Weights of a small GPT-style language model, trained from scratch on English Wikipedia: vocabulary 16384.
MLP neurons of a small language model. Each row is named by its layer, matrix (down: output weights) and neuron, and shows model dimensions 464-527. Each number is 128 + 24 x the weight over its row's rms, rounded and kept within 0 to 255. A neuron's up and down rows have the sign that makes its largest values positive.
A block is one neuron, or neurons of one layer that tend to fire together. Before each block is what it responds to, as a language model described it from the Wikipedia text at the highest values.

Description: Adjectives and participles (or their final word piece) placed between a determiner and a noun, e.g. the targeted, unified, accomplished, same, main.
L6.down212 [105 125 153  82 112 121  70  72 148 123 112 179 164 133 114 141 138 124 140 157 128 140 129 106 128 100 135  97 107 125 138 161  91 159 133  86 139 164 123 108 158  97 124  86 143 131 181 127 135 167 136 107 122 101  93 135 144 174 129 126 133 133 125 106]
L6.down230 [150 151 148 109  96 115  88 118 131 115 124 133 116 174 129 114 122 132 139 107 143 154  98 132 125 129 124 128 138 124  85 136 116 116  82 123 143 136  87 161 119  94  79  66  94 138 141 127  60 116 133 101 102 109 129 142 142 136 142 130 153 127 145 120]
L6.down353 [102 147  73 150 169 123  56 165 138 122 139 116 124 152 136 143  71  99 136 159 107 123 115 147 146 143  98 107 151 128 120 140 156 154 136 118 146 117 141 127 125 152  90 101 157 104 138 143  79 126 137 119 163 121 116 105 100 114 125  96 113 125 117 169]
L6.down534 [131 140 107  93 110 102 118 131 108 151 117 151 139 108  71 168 126 132 136 151 117 118 118 135 101 139 127 181 158 130 163 103 120 112 161 129 140 155 135 150 117  79 102 120 162 167 109  94  87 129 135  93 142 145 114 164 135 136 152 118 105 141 152 125]
L6.down540 [125 135 126 129 147 114 168 199  87 100 160 153 132 123 132 174 142 111 135 120 115  90 172 115 152 183 145 119 166 137 143 115 130 127 142 157 113 146 156 114 116 151 117 142  88 154 119 135 112 114 136 154 154 154 179 102 124 119 146 133 171 130 143 123]
L6.down845 [126 101 132 144 127  96 152 170  83 153 139 110 142 127 167  93 142 128 171 124 156 128 140  97 151 124  98  91 178 125 160 159 116 132 161 161 124 115 125 140 108 102 120 126 141 135 112 129 115 158 137 129 141 159 152 151 119 125 113  91 122 142 136 123]
L6.down1141 [117 115 119 130 112 161 120 128 106 153 137 110 139 146 132 138 133 115 142 122 162 135 165 120 130 127 145  90 148 117 163 130 142 133 123  95 112 127 100 136  79 105 147 162 144 157 113 134 134 109 150 176 122 158 170 146 165 131 137  86 110 123 133 154]
L6.down1528 [173  88 128 135 153 100 135 156 147 117 139  76 132  74 125 117 122  89 122 114 108 131 129 123 156 101 110  73 148  76 124  98 138 154 137 169 122  89  93  84 136 142 167 167 124 132 116 151 104 138 117  94 133 141 144 151  85 117 125 133 117  87 100 131]

Description: Title, role or faction words, and table pipes, that come right before a person's or group's name, like manager, shortstop, president, by, with; also faction adjectives such as moderate, traditionalist, modernist.
L10.down230 [112 168 159 121 132 151  91 130 130 129  87 129 143  98 118 113 160 174 123 128 163 109 175 133 136  92 143 133 145 105 130 170  97  97 107 120 121 112 180 166 129 150 119 159 119  95 152 130 128 129 135 118 154 130 142 131 100 122 191 121 119 135 107 111]
L10.down371 [124 113 112 144 135 128 106 106 179  87 128 135 115 127 170 126 112 170 119 119  93 142 135 164  83 125 135 120 140 121 134  83 106 116 110 121 164  88 136 115 142 115  96 129 116 159 150  88 121 154 139 138 143 153 118 172 156 124 135  69 132 142 150 129]
L10.down393 [124 169 130 109 137 171 129 135 103  97 158 130 106  78 153 145 166  98 112 121 132 148 128 104 109 103  99 150 120 128 129 125 135  95 136 119 117 163 167 135 130 148 170 118  75 133 131 171 121 161 177 123 144  93 162 107 130 111 136 142 116 162 117 136]
L10.down845 [104 131 126  90 124 111 123 115 147  88 165 157 126 155 146 105 164 107 167 149 147 109 137 133 130 132  93 150 164 113 157  91  99 122 135 123  98 117 128 130 111 116 155 147 129 127 121 104 122 110 158 157 124  87 129 141 133 104 142  91 100 168 133 111]
L10.down967 [139 156 125 163  91 153  81 161 124 156 115 112 120 175 136 113 165 138 126 109 134 125 110 115 127 167  91 125 153 164 115 132 100 110  88 111  56 100 107 117 143 104 103  93 129 143 142 169 128 147 118 132 132 129 142 127 165  86 184 160 100 142 150 167]
L10.down1064 [118 107 113 133 115 136 100 132 139 110 114 143 121 101 132 117 112 115 141 136 130 159 150 145  95 164 159 144 132 122 119 127 129 151 110 124 124 158 137 124 163  88 135 102 106 116 118 123  82 136 114 135  57 163 128 113 153 130 160 125 137 107 110 127]
L10.down1350 [135 119 132 113  85 136 144 105 134 123 137 168 161 116 163 111 181 124 108 164 114 144 141 144  91 136 174 141 152 192 135 110 118  72 111 194 111  90 113 142 116 106  92 157 108 156 150 138  86  64 111 134 127 137 113 126 155  91 169 127  94 139  88 122]
L10.down1375 [119 121 156 127 131 178 123 113 105 100 123 145 176 139 135  99 106 146 129 157 141 135 139  98  95 153 156 146 124 177 149 106  84 148 157 114 123 157 118 146 151 119 158 139 120 148 154 127 101 112 122 150 145 163 124 106 176 116 134  99 104 130 127 105]

Description: First token or early fragment of proper names and titles, often in tables and lists, such as Les, Le, Cl-an, R-okkor, Iv-án.
L10.down122 [134 158 148 135 122 125 134 164 159 135 136 150 175 164 111 143 141 139 166 145 126 109 111 138  92 162 109 135  99 158 146 131 130 147 121 157 177 107  78  89 126 132 147 120 133 116 106 168 146 131 136 137 171 148 129 127  78 177 143 129 140  93 119  78]
L10.down340 [160 106 120 108  83 111 127 145 126 141  89  70 121 117 118  91 148 113 112  88 148 167 124 147 120 150 112 111 154 141 131 147 132 103 132 120  93  73 180 142 125  89 139 137  81 106 140 102 188  50 113 134 104 169 100 149 129 109  97  96 122 167 124 121]
L10.down413 [119 112 139 129 168 136 133 135 139 123 159 142 102 120 136 136 110 107  94 160 135 151 118 101 114 131 142 120 110 133 177 125 141 125 138 148  95 144  94 130 101 104 138  76 138 109  88 130 131 144 131 131 130 156 128 128  83 130 124 168 104 134  87 136]
L10.down808 [ 94 110 133 127 124  99 122 158 176 130 118 162 179 113 139 117 120 109 158 109  93 129 117 166 120 122 148 105 125 134 157 119 111 163  87  74 111 111 116  81 143 125 104 113 126 122 118 133 105 161 132 100 143  95 153 126 120 131 113 115 164 126 134 130]
L10.down1120 [ 95 100 126 133 124 115  93  96 109 119  74 124 168 119 107 125  84 158 139 123 141 159 148 153 133 138 100 161 122 131 168 164 141 101 127  81 125 146 175 114  81 164 144 150 119 138 138 153 119  83 126 113 170 121 119 124 143 140  85 143 131 160 119 147]
L10.down1233 [145  97 137 130 140 117 160 118 172  76  96  99 128 156 112 123 137 106  95 137 124 124 163 127 113 156 132 179 128 119  96 108 111 111 139 122 122 123 153 158 151 131  99 170 103 118 119 138 100  80 141  88 157 129 133 140 115 135 162 108 137 124 154 142]
L10.down1334 [119 136 129 141 140 114 125 130 131 148 153  85 104  91 121  90 136 154 111 120 155 152 112 167 115  43 168 132 112 112 153  88 185  69 115 113 171 130 122 120  83 130 176 134 126 113 130  95  96 149 127 133 155 141 125 145 150 134 145 119 119 129 118 163]
L10.down1414 [117 111 101 107 130 119 149 118 119 108 114 155  82 118 132 131  91 104 158 122 160 105 145 122 117 138 125 153  70 176  89 148 167 130 118 150 135 142 118 126 153  60 157 121 155 116 115 109 100  98 154 104 134 144 120  90  80 119 139 127 116 130 123 113]

Description: Word-initial fragments or modifiers just before a medical, anatomical or biological term, e.g. met(astatic), hyp(ersensitivity), pl(asma), or left before hemisphere/elbow.
L10.down218 [165 113 123 133 113 156 112 124 185 134 116 118  86  99  70 164 168 121 131 152 126 107 101 106 140  97 117 104 137 105  90 100 130 128 124  87  89 116 107 137 119 127 135 161 103 149 105 128 156  82 145  90  95 108 144 119 153 129 145 121  71 145 154 190]
L10.down225 [102 124 113 119 103 112 163 121 139 143 123 100 135 135 125 118 129 167  99 130 125 138 152 132 110 119 159 128 127 133 148 145 123 113 118 123 148 158 102 134 179 100 138 149 127 120 111 114 150  89 134 157  99 155 113 115  97 154 154 115 135 136 120 126]
L10.down257 [170 152 143 141 109 144 112 139 135 128 145 166 126 126 173 169 144 116 112 146 112 153 150  96  68 116 115 114 145 154 109 119 106 133 145 146 153 117 140 138 141 162 141 115 133 139 127 107 193 114 126 154 117 151  97 121 114 148 175  92 128  91 165 148]
L10.down439 [136 131 158 121 142 136 188 124 130 119 148 144 117 131  87 155  91 118 174 113 131 143 127 100 134 150  80 142 131 103 111  95 123 144 151 114 112 114 170 139 118 157 137  96 151 147 135  99 149  99 149 108 111 165 183  76 145 176 132 141 140 133 150 146]
L10.down880 [ 87 188 130 120 125 124 131 125 163 114 102  93 153 127  94 141 115 154 156 122  75 139 116 175 107 109 135 117 104 114 118 119  99  96 112 105 123 137 135 105  95 120 124 108  99 105 137 131 112 130  92 136  98 127 133 152 140 165  87 162 110 101 134 108]
L10.down917 [133 127 150 167 134 104 137 155 159 100 129  96 121 135 134 167 131 113 136 137 129 121 112 130 149  98 110 132 105 136  97 154  98 171 163 136 151  99 119 154 131 154 108 152 137 168 116 131 156  86 138  72 136 157 148 147  94 120 118 154 148 111 134 128]
L10.down968 [138 172 126 111 140 104 122 122 154 151 173 136 116 131 149  98 150 128 115 148 101 110 136 101 109  75 143 131 134 161 120 112 133  91 136 137 155 120 135 134 108 172 154 127  76 130 150 155 132 134 119 108 171 117 103 156 144 164 147 171 137 121  92 108]
L10.down1115 [138 107 120 159 179  93 103 149 161 125 113 138 122 127 115 145 158 115  86 181 129  99  83 147 159  93 104  81 132 115  71  96 134 117 133 131 128 124 164 127 131 127 170 110 150  85 149 140  85  72 134 122 118 109 105 128 153 119 155 152 141 149 119 110]

Description: Mid-word pieces and function words inside French, German or Italian titles and names in English lists, such as des, der, la, au.
L6.down14 [121 112 157 152 149 153 114 115 124 141 130 126 132 119 122 181 117 165 176 146 150 127 102 139 107  94  89 123  70 131 144 146 101 156 114 136  94 152 144 132 118  62 171 144 106 144 169 157 158 141 125 126 122 134 114 115 141 174 113 154 112 121 108 112]
L6.down536 [146 144 159 125 131 123 140 115 151 176 144 153  90 101 132 156 129 128 156 116 156 151 122  94  99 132 142 126 160 139 146 116 132 160 154 128 156 108 106  91 163 130 139 155 158 123 124 107 124 142 147 155 153 145 114 128 143 128 138 109  91 182 146  61]
L6.down765 [117 135 160 115 148 148 137  68 146 143  75  95 108 111 112 104 127 138 138 157 100 127 161 138 124 110 122 131 148 142 116 126  89 130 127 176 114 112 120 152 110 130 103 141 141 201 145 118 120 137 144  90 153 135 143 109 151 157 131 171 108 131  99 167]
L6.down1143 [131 133 132 157 159 130 154 118 129 157 155  86 121 140 140 151 103 103 160 118 146 122 106 124 104  93 127  95 149 110 156 140  94 114 133 140 102 145 143 106 112  91 163  95  85 113 118  71  92 135 101 155 134 159 130 195 114 150 148  96 113 142 101 106]
L6.down1302 [109 144 149 121  83 154 117 111 126 126 149 123 119 121 133  84 143 139 134 150 105 119 108 138  94 133 126  95 133 118 105 127 117 139 136 123 132 167 157 121 101  79 109 113 151 142  98 125 106 127 110 155 132 144 172 149 140 159 179 140 133 148  61 133]
L6.down1381 [ 93 126 115 103 103 171 137 140 167 166 124 136 123 144 149 145 167 138 148 193 114 144 116  87 129 141 121 112 121 125 153 167 123  80 104 115 116 147 108 129 171 125 125 115 148 103 131 139 132 171 111 133 124  82 138 173 138 169 117 110 127 146 154 151]
L6.down1406 [111 166 124 118 102 136  79 108 150 140  85 119 149 139 132 162 135 149 167 143 151 145 141 128 124 131  81  95 152 115 144 130 101 131 118 120 101 129 142 144 152 106 121 134 124 131 118 134 127 164 140 132 143  83 116 133 112 160  88 161  74 119 160 132]
L6.down1498 [ 92 120 118 125 119 116 122 129 129 148 102 101 112 134 152 131  94 122 137 120 126 122 125 149 124  71 105 112 122 152 144 100  82 111 109  96  90 120 148 147 129 127 125 117 162 140 151 136 116 103 139 148 157 149 118 123 156 150  93 108  88 115 122 104]

Description: The first token of the word after a city or proper noun inside a multiword name, mostly sports teams and museums: Calgary St(ampeders), Detroit Red, Brooklyn Museum.
L6.down264 [146 145 116 141 105 144 124  96 119 132 127 201 126 123 184 137 159  94 127 123 126 109 124  82 170 122 127 159 106  98 122 136 130 123 164 123 149 150 126  97 107 151  59 101 129 144 165 147 124 122 164 118 121 123 144  63  61 128 101 128 142  83 132 110]
L6.down408 [162 168 182 139 154 130 105 164  90 148 134  74 155 115 115 145 158 135 162 166 179 100 164 124 136 113 138 130 138 101 133 111 115  91  81 162 128  94 125 123 137 124 126 103 137 111 131 136 151 120 133 164 121 114 102 136 131 136 104 155 122 134 115 171]
L6.down445 [165 147 154 160 151 123 103 135 162 140 122 120 120 140 135 136 113 115 118 131 106 121 140 143 124 123 178 183 155 136 159 151 134 122 109 145 126 163 117 128 123 128 138  86 141 150  91 146 119  89 140 121 147 160 134 132 113  77 139 157 141 158  58 112]
L6.down656 [108 119 143 128 158 121 110 135 118 121 154 137 128 112 153 146 117 141 154 154 118 139 167 160 125 133 115 126 102 113 158 130 162 144  74 121 108 111  97 111 143 145 165 145 154 112 137 113 139 130 128 160 148 126 123 103 170 137 166 127 187 116 116 150]
L6.down821 [137 158 110 121 131 150 131 104 108 149 139 129 137 152 125 103 129 114 132 130 110 117  98 108 146 113 117 106 168  95 164 158  95 126 127 137 126  96 136 141 129 127 107 137  81 142 113 164 120 126 168 116 102  87 140 138 145 107 135 103 129 143 135 164]
L6.down1160 [133 150 139 145 141 113 174 121 128 141 132 107 140 113 156 131 101 115 153 118 136 109 139 167 136  97 151 129 136 128 135  96 136 140  93 154 128  95 110  91 161 129 108 172 159  96 132 130 150 127 109 149 130 130 128  99 115 161 155 121 135 123 132 110]
L6.down1402 [141 112 158  98  84 124 138 103 131 154 119 152 125  94 150 129 152 144 167 106 109  62 140 133 110 131 139 138 132  83 107 139 147  57  98 143  99 127  97 132 110  81 121 113  96 142  69 106 118 132  93 133 139  99 119 120 143  85 126 151 135 107  84  95]
L6.down1521 [138 108 146 132 131 153  99 134 133 159 147 128 136 125  77 158 112 140 124 132 101 105  88 123 105 137 112 120 130 115 154 124 120 140 142 120 119  91 130 149 116 115 109 161 138 145  80 143 170 109 137 117  90  83  81 138 134 103  83 153  81 111 112 133]

Description: Single-letter word-start pieces, mostly s/S as in s|iblings, S|omewhere, s|uspense, plus "known"/"later" before "as" or renamed.
L10.down358 [120 134 163 114 181 147 123 135  90 121 192 144 183 154 141 114 123 122 131 154 146 122 113 145 136 125 145 140 120 140  99 110 124 145  92 154 117 107 162 125  86 114 134 137 187  98 111 150 200 137 147 109 134 168 164  97 183 112 110  97  91 130 132 141]
L10.down450 [112 122  96 134 154  82 112 149 126 122  56 165 157  93 148 113 102 140 116 125 124 101 151  93 104 145 124 153 165 139 124 136 127 150 109 161 131 118 121 104 156 104 117 170 152 128 156 124 144 117 138 140 165 149 159 123  71  92 120 116 151  61 190 127]
L10.down624 [131 100 128 115 116 104 140 142 134 119 124 119 114 113  93 147 137  87 118 102 134 108 122 111 154 146 153 174 123 152 125 113 122 145 121 120 123 113 178 154  95 147 152 119 128 152 164 115 148 131 101 164 111  87 137 134 142 142 131 103 161 113 131 137]
L10.down709 [171 123 127 112  98 136 122 157 124 117 158 149 132 130 165 111 106 119 117 110 125 145 135 131 121 140 108 130  75 106 118 153 103 114  92 125 132 165 102 138 156 177 133  98 138 147 141 138 117 137 164 153 102 122 130 101  86 129 166 119 162 107 137  95]
L10.down1133 [110 122  78 144 117 132 115 138 118 134 164  90  85 159 101  87 132 117 133 117 107 155 104 108 103 140 101  79 146 120  90  74 131 120 173 138 142 142 124  95  92 119 153 123 130 143 142 144 101  79 133 116  75 108 163 146 117 141 154  91 120 133 128 152]
L10.down1464 [ 91 110 132  78 136 166 117 118 119 137 111  89 157 153 161 130 107 123 158 137 136 125 142 153 158 156 135 106  80 131 147 147 156 144 142 141 105 134 152 118 103 160 137 138 101 145 167 109 148  93 117 156 133 109 116 117 126 125 132 114 136 149 137 120]
L10.down1494 [124  97 144 112 168  82 121 111 197 114 149  85 109  96 138 101 150 141 130  81 168 121 106 151  91 116 129 125 155 121 130 140 137 129 135 150 102 134 122 123 107 175 111 143 100 136 147 162 124  61 133 169 119 164 124 125  92 172  98 150  94  75 140 137]
L10.down1535 [160 135 127 135  76 158 150  93 119 121 157 109 112 111 137 140 124  84 159 126 115 161 102 151 128 138 129 124 112 135 121 104 139 123 107 122 176 116  95 121 118  97 110 125 139 115 113  95 107 103 107 138 136 126 172 124 133 142 120 108 133 124 184 109]

Description: Word pieces inside or completing the names of sports clubs, college teams and national sides in sports articles and tables, e.g. Coler-aine, West Ham, Mave-ricks.
L10.down307 [130 155 110  99 102 140 144 112  97 129 175 126 140 131 126 124 146 103 148 124 212 146 121  97 152 132 111  98  94 128 112 106 146 141 143 152 153 135 137 105 157 154 115  97 144 124 164 134 117 107  82  81 138 127 141 126 134 152 104 173 103 101  98 170]
L10.down433 [119  93  92 130 120 115 160 143 113 103 110 104  93 145 129 137  90 153 140 174 130 121 159 135  78 127 154  76 157 133 140 114 113 108 134 137 141 137 146 146 123  91  93  80 105 166 141 122 194 107 107 121 127 114 119 183 179 112 147  93 138 130 162 138]
L10.down546 [125 116 127 170 123  91 116 133  99 141 139 145 127 156 119 136  94 117 146  90 119 167 117 136 106 109 147 105 130 159 171 145 123 115  93 117 101  71 134 123 126 101 129 119 117 110 136 164 118  82 130 134  95 103 151 155 118 126 170 124 132  66 168 124]
L10.down905 [136 125  98  81 138  81 122 160 114 140 159 120 159 130 151 148 126 158 152 118 131 138 121 133 127 115 150 191  90 125 110 132 135 119 137 133 120 126 151 138  69 125 137 111 104 136 121  96 115  79 131 126 119 140 118 133 111 159 120 120 138 154 102 106]
L10.down941 [108 136 142 116  93 126  90 108  77 146 178 159 141  98 141 138 142 131 104  87 139 122 104 140 109 116 112 110  80 117  94 147 113 145 105 157 172 102  85 117 108 140  78  95 161 121 116 147 112  89 114 105 137  94 127 112 146 143 125 138 131 165 111 120]
L10.down1019 [109 149 123 115 128 115 176 127 122 160 137  91 172 142 132 145 143 103 143 127 117 146 123  86  75 174  94 159 113 107  97 126 125 133 119 111 127 136 136  95 117 146 165 168 112  92 136 126 127 115 182 115 131 140 156 113 147 162 139 124 119 127 149  98]
L10.down1039 [101 109 147 126 120 110 117  94 148  98 127 122 132 175 106 201 128 116  89 110 123 111 139 131 114 130 155 122  92 140 170 143 158 123 114 144 128  83 106 104 120  89 149 162 125 123 154 163 101 108 113  65 135 150 152 151 121 139  89 122 134 133 125 110]
L10.down1443 [114 112 138 132 151 136 119 161 106 112 134 128 166 144 173 119 145 114 141 131 127 128 143 141 125 113 156 140 136 104 122 145 109 169 134 136 154  95 133 143 149 160 133 122 124 132 112 133 147 150 157 171 109 113 156 147 180 135 141  93 141 114 143 107]

Description: Adjectives and suffixes naming political, ethnic or ideological affiliation before a noun, such as Republican, ethnic, indigenous, extremist, liberal, political.
L4.down198 [109 101 115 118 129  63 143 137 147 145 102 144 159  89 125 130 129 130 106 152 133 170 169 160 113 148  87  87 128 111 162 160 152 155 114 181 123 128 128 142 145  64 155 123 176 172  96 146 108 162 150 154 119 124 109 160 126 128 179 146 153 111 105 129]

Description: Given names or surname pieces coming right after another first name in lists of people, e.g. William John, Robert Lloyd, Clap-ton.
L4.down751 [129 119 130 110 104 110 143 130 160 139 113 177 133 104 144 147 171  92 161  99 145 122 122 142 125 115 153 101 121 164 110 177 155 166  84 123 159 167 125 113 144 129 136 113 118 132 131 130 116 119 175 118 162 132 145  84 153 132 142 117 130 119  72 123]

Description: Tokens right after a prenominal adjective where a noun is expected, mostly coordinators or commas joining a second modifier, as in modest and, spiritual if, new,.
L6.down308 [161 134 114  99 108 100 123 131 176 129 140 152 100 167 135 121 179 128  91 153 159 108 109 104 161 164 116 109 101 189 121 109 139 159 147 121 149  84 122 117 158 170  93 144 120 144 114 140 129 136 146  80 151 116  94 118 104 120 104 134 111 105 150  92]
L6.down440 [107 150 106 131 132 152 149 140 123 125 167  71 104 183 109 128  95 109  76  86 154 132  94 129 144 101 139 114 126 141 135 150 147 157 166 110 196 113 137 139 130 166  99 144 122 152 157 146 179 132 137 153 159 131 158 116 117 139  75 116 138 146 132 133]
L6.down490 [114 124 145 137 116 120 133 136 143 114 151  92 139 153 154  81 152 112  95 134 136 121 152 135 137 110 113  91 149 130 118 143 132 151 127  87 132 141 139 119 130 177 140 116 102 119 111 134 153 119 141 141 136 114 121 149 132  87  70 109 118 133  90 107]
L6.down766 [138 104 138  96 133  74 122  92 116 117  68 124 137  86 137 114 146 136  84 148 137 143  99 188 102 143 150 110 128 118 163 143 122 106 151 102 103  78 147 127 160 124  88 143 124 132 147 146 137 146 125 103 148 101 129 145 137 163 128 144 137 145  73 131]
L6.down866 [101 102 188 138 121 128 162 104 141 142  47 174 148 148 130  94 106 114 104 125 138 134 125 162 156 129 168 133 131 146 129  85 130 129 125 108 144 126 136 136 151 137 203 130 136 133 108 146 131 146 132 101 130 152 123 104 141 182 110 151 123 151  73 117]
L6.down891 [ 94 127 120 133 170 106 144  97 109 172 106 164 128 158 167 113  97 118  80 128 146 138  98 111  97 123 147 149 123 156  99 153 129 146 122 118 124 135 114 135  88 123  96 151 128 146 184 105 110 126 107  93 141  83 147 154 145 123  90 113 108 172 120  96]
L6.down1085 [110 127 155  89 115 131 132 118 136 115 143 143 132 128 123 141 145 125 154 123  98 139 158 128 120 136 122 141 108 119 147 138 120 108 104 144 117 125  92 123 152 126 154 161 128 133 162 166 147 118 105 140 118  96 137 154 127 128 117 123  68 144  98 121]
L6.down1317 [120 145  91 148  94 125 109  94 145 152  86 124 145 144 143  95 131 142  89 134 117 128 119 147 124 121 102 149 129 132  93 108  77 148 127 109 159 126 112  87 121 130 148 140 125 141 163 118  74 149 110 109 117 118  98 121 146 145 103 133 117 116 130 115]

Description: Fires on mid-word pieces, apostrophes and compound modifiers across technical and descriptive text, e.g. the ' in 1,1'-Azobis, "ground" in ground-based, "side" in port side.
L4.down999 [117 146 150 136 118 103 152 123 168 111 153 110  94 135 178  89 148 121 146 119  69 132 130 116 152 134 128 148 115  88 122  92 139 116 106 136 130 126 103 123 111 112 140 159 118 122 117 153 151 130 124 145 107 150 128 121 139 188 111 142 104 108 105 128]

Description: Closing subword piece that completes a multi-token proper name, often a team, place or person in lists and tables, such as Ast-ros, Emir-ates, Bas-el.
L4.down297 [172 102 133 138 163 126  87 118 129 123 123 117 142 101 118 123 147 131  78 130 119 116 141 121 165 150 117 144  95 123 114 117 102 189 154 112 139 161 115 110 166 131 174  94 117 123 121 115 147  90 133 145 121 103  91 144 131 116  98 124 149 124 122 164]